config = dict(
    vocab_size=2048,
    activation='squared_relu',
    norm='layernorm',
    positions='learned',
    qk_norm=False,
    bias='all',
    init_std_up=0.0268,
    optimizer='ademamix',
    lr_mult_up=1.41,
    schedule='wsd',
    decay_shape='linear',
    final_lr_fraction=0.02,
    seq_len=1024,
    doc_mask=True,
    steps=9119,
)
MLP neurons of a small language model. Each row is named by its layer, matrix (up: input weights) and neuron, and shows model dimensions 48-175. Each number is 200 + 40 x the weight over its row's rms, rounded and kept within 0 to 999.
Before each neuron's rows, "fires in" lists the words (lower case) most often at its 100 highest values on Wikipedia text that the model never trained on.

fires in: "radio", "television", "tv", "mtv", "days", "dvd"
L4.up91,184,143,211,230,169,151,180,221,147,231,264,227,232,278,221,231,155,185,163,217,283,262,164,187,176,200,213,184,141,206,187,209,161,209,188,182,215,180,147,201,184,214,245,137,199,224,198,239,245,225,173,240,235,165,210,236,232,165,247,153,193,179,171,232,257,167,194,153,259,128,165,257,243,209,173,211,119,203,190,235,233,254,186,178,130,221,194,148,212,178,228,204,187,200,222,156,217,212,259,248,201,147,133,207,195,216,206,213,236,227,109,222,171,136,243,293,170,299,226,215,170,146,206,180,186,181,138,171

fires in: "was", "were", "being", "enough"
L4.up254,162,194,223,140,190,206,202,217,173,214,208,196,206,169,181,239,179,205,194,193,219,205,181,124,145,182,287,96,210,215,247,210,236,232,224,230,151,199,157,208,183,294,241,242,205,158,214,263,228,196,228,102,183,214,209,207,268,165,193,214,220,193,167,199,200,221,194,218,173,188,196,182,211,130,178,249,244,268,168,186,210,251,212,234,208,211,247,155,179,153,209,120,170,149,192,271,147,200,286,208,241,175,184,174,227,172,158,166,217,255,155,208,159,204,222,198,210,162,168,235,194,131,193,162,239,194,172,256

fires in: "in", "on", "1886", "ft", "1872", "1835"
L4.up426,180,168,196,187,222,187,179,262,164,257,154,286,189,187,260,159,239,249,218,216,237,213,202,182,208,260,168,152,253,182,221,253,173,240,185,130,213,224,273,190,212,203,220,229,248,226,218,183,180,241,201,298,267,218,238,224,196,228,150,177,140,150,181,203,189,240,202,230,207,207,199,148,207,240,195,219,263,210,260,211,222,282,244,188,174,241,142,151,226,239,241,121,236,139,136,207,208,236,228,163,206,88,164,226,189,167,189,263,205,168,204,199,221,188,144,158,218,215,224,198,103,181,178,196,264,187,162,269

fires in: "under", "among", "across", "mainly", "underworld"
L4.up97,270,218,217,163,168,194,215,239,285,222,213,224,131,262,183,188,156,212,222,201,182,173,146,163,165,223,109,145,137,163,240,199,237,246,166,208,239,288,145,152,282,206,213,250,283,275,244,271,176,220,232,224,237,259,200,252,254,276,177,221,171,218,275,164,173,246,227,206,170,190,264,289,243,250,242,170,221,150,137,189,243,233,250,153,281,241,245,180,159,222,176,207,176,172,160,197,217,264,231,263,202,125,205,194,166,173,216,188,190,171,247,196,224,222,224,198,227,220,191,175,183,193,201,164,160,215,180,197

fires in: "also", "not", "originally", "later", "officially"
L4.up559,321,198,201,174,154,181,157,226,262,146,172,211,253,231,110,185,212,233,231,176,215,180,153,131,139,171,170,251,236,169,204,234,183,142,249,197,187,210,214,214,183,143,159,197,189,167,253,176,226,190,242,211,250,262,263,213,154,320,133,248,186,202,226,248,258,188,208,220,175,203,166,160,176,197,287,228,198,215,147,211,181,216,277,124,183,234,133,145,201,213,186,197,233,236,191,148,235,205,259,218,174,163,150,259,128,227,213,184,215,187,160,246,157,148,216,215,156,289,184,196,215,167,161,166,198,187,183,192

fires in: "that", "instead", "either", "when"
L4.up580,208,189,133,204,213,193,196,202,239,177,192,234,162,155,200,207,201,220,211,260,250,135,159,204,174,247,192,280,207,231,166,262,208,144,139,168,277,228,230,156,224,229,243,221,163,247,227,177,208,205,209,266,204,141,216,185,167,235,102,215,202,184,169,220,265,265,173,226,241,189,179,139,193,197,140,225,227,221,194,224,168,242,200,233,187,177,177,214,215,211,194,167,200,250,220,182,248,208,200,276,239,194,191,185,157,186,151,196,186,211,117,207,92,221,152,237,197,219,118,202,188,226,166,265,183,161,187,199

fires in: "on", "once"
L4.up627,219,157,165,140,174,185,212,208,92,234,209,151,138,134,152,166,169,199,184,212,129,153,190,165,240,222,187,166,260,86,215,211,237,178,86,168,153,190,211,255,119,190,219,205,166,239,155,221,230,260,228,209,168,160,176,268,217,206,192,192,155,161,176,150,209,220,270,284,157,184,214,201,174,267,148,228,255,235,252,143,289,189,159,218,227,247,209,183,190,141,233,189,220,155,235,187,212,267,270,253,252,261,245,207,235,149,226,206,154,276,192,244,185,173,240,224,210,180,196,226,169,244,156,206,217,138,245,207

fires in: "or", "as", "way", "his", "through", "scores"
L4.up99,205,134,268,175,173,138,168,205,163,166,174,222,186,152,183,103,156,245,184,233,150,257,194,246,201,201,162,145,214,178,173,174,273,211,227,127,209,213,248,164,174,175,216,264,193,248,136,204,193,195,183,232,148,232,158,189,211,201,177,184,180,129,150,157,164,206,296,158,202,180,195,215,205,131,187,128,186,179,203,189,192,203,215,212,159,179,128,221,190,200,199,199,132,188,166,124,188,220,189,226,189,205,201,172,76,177,174,138,282,195,241,275,238,164,176,298,190,242,202,192,186,217,174,144,244,220,209,219

fires in: "that", "who", "which"
L4.up206,223,160,191,188,186,206,258,231,148,170,205,225,279,156,166,275,206,169,174,178,228,184,138,183,121,232,214,211,194,262,250,266,208,178,167,199,242,200,149,245,276,264,171,195,125,235,175,216,134,288,182,145,208,139,170,172,198,144,147,205,204,217,181,200,203,232,262,209,244,217,178,183,250,222,196,235,222,192,179,162,258,201,179,200,213,236,160,219,161,242,194,166,195,209,171,202,227,193,172,169,235,226,207,230,208,207,184,123,213,263,148,232,228,237,161,314,217,204,196,146,216,219,220,161,164,81,147,224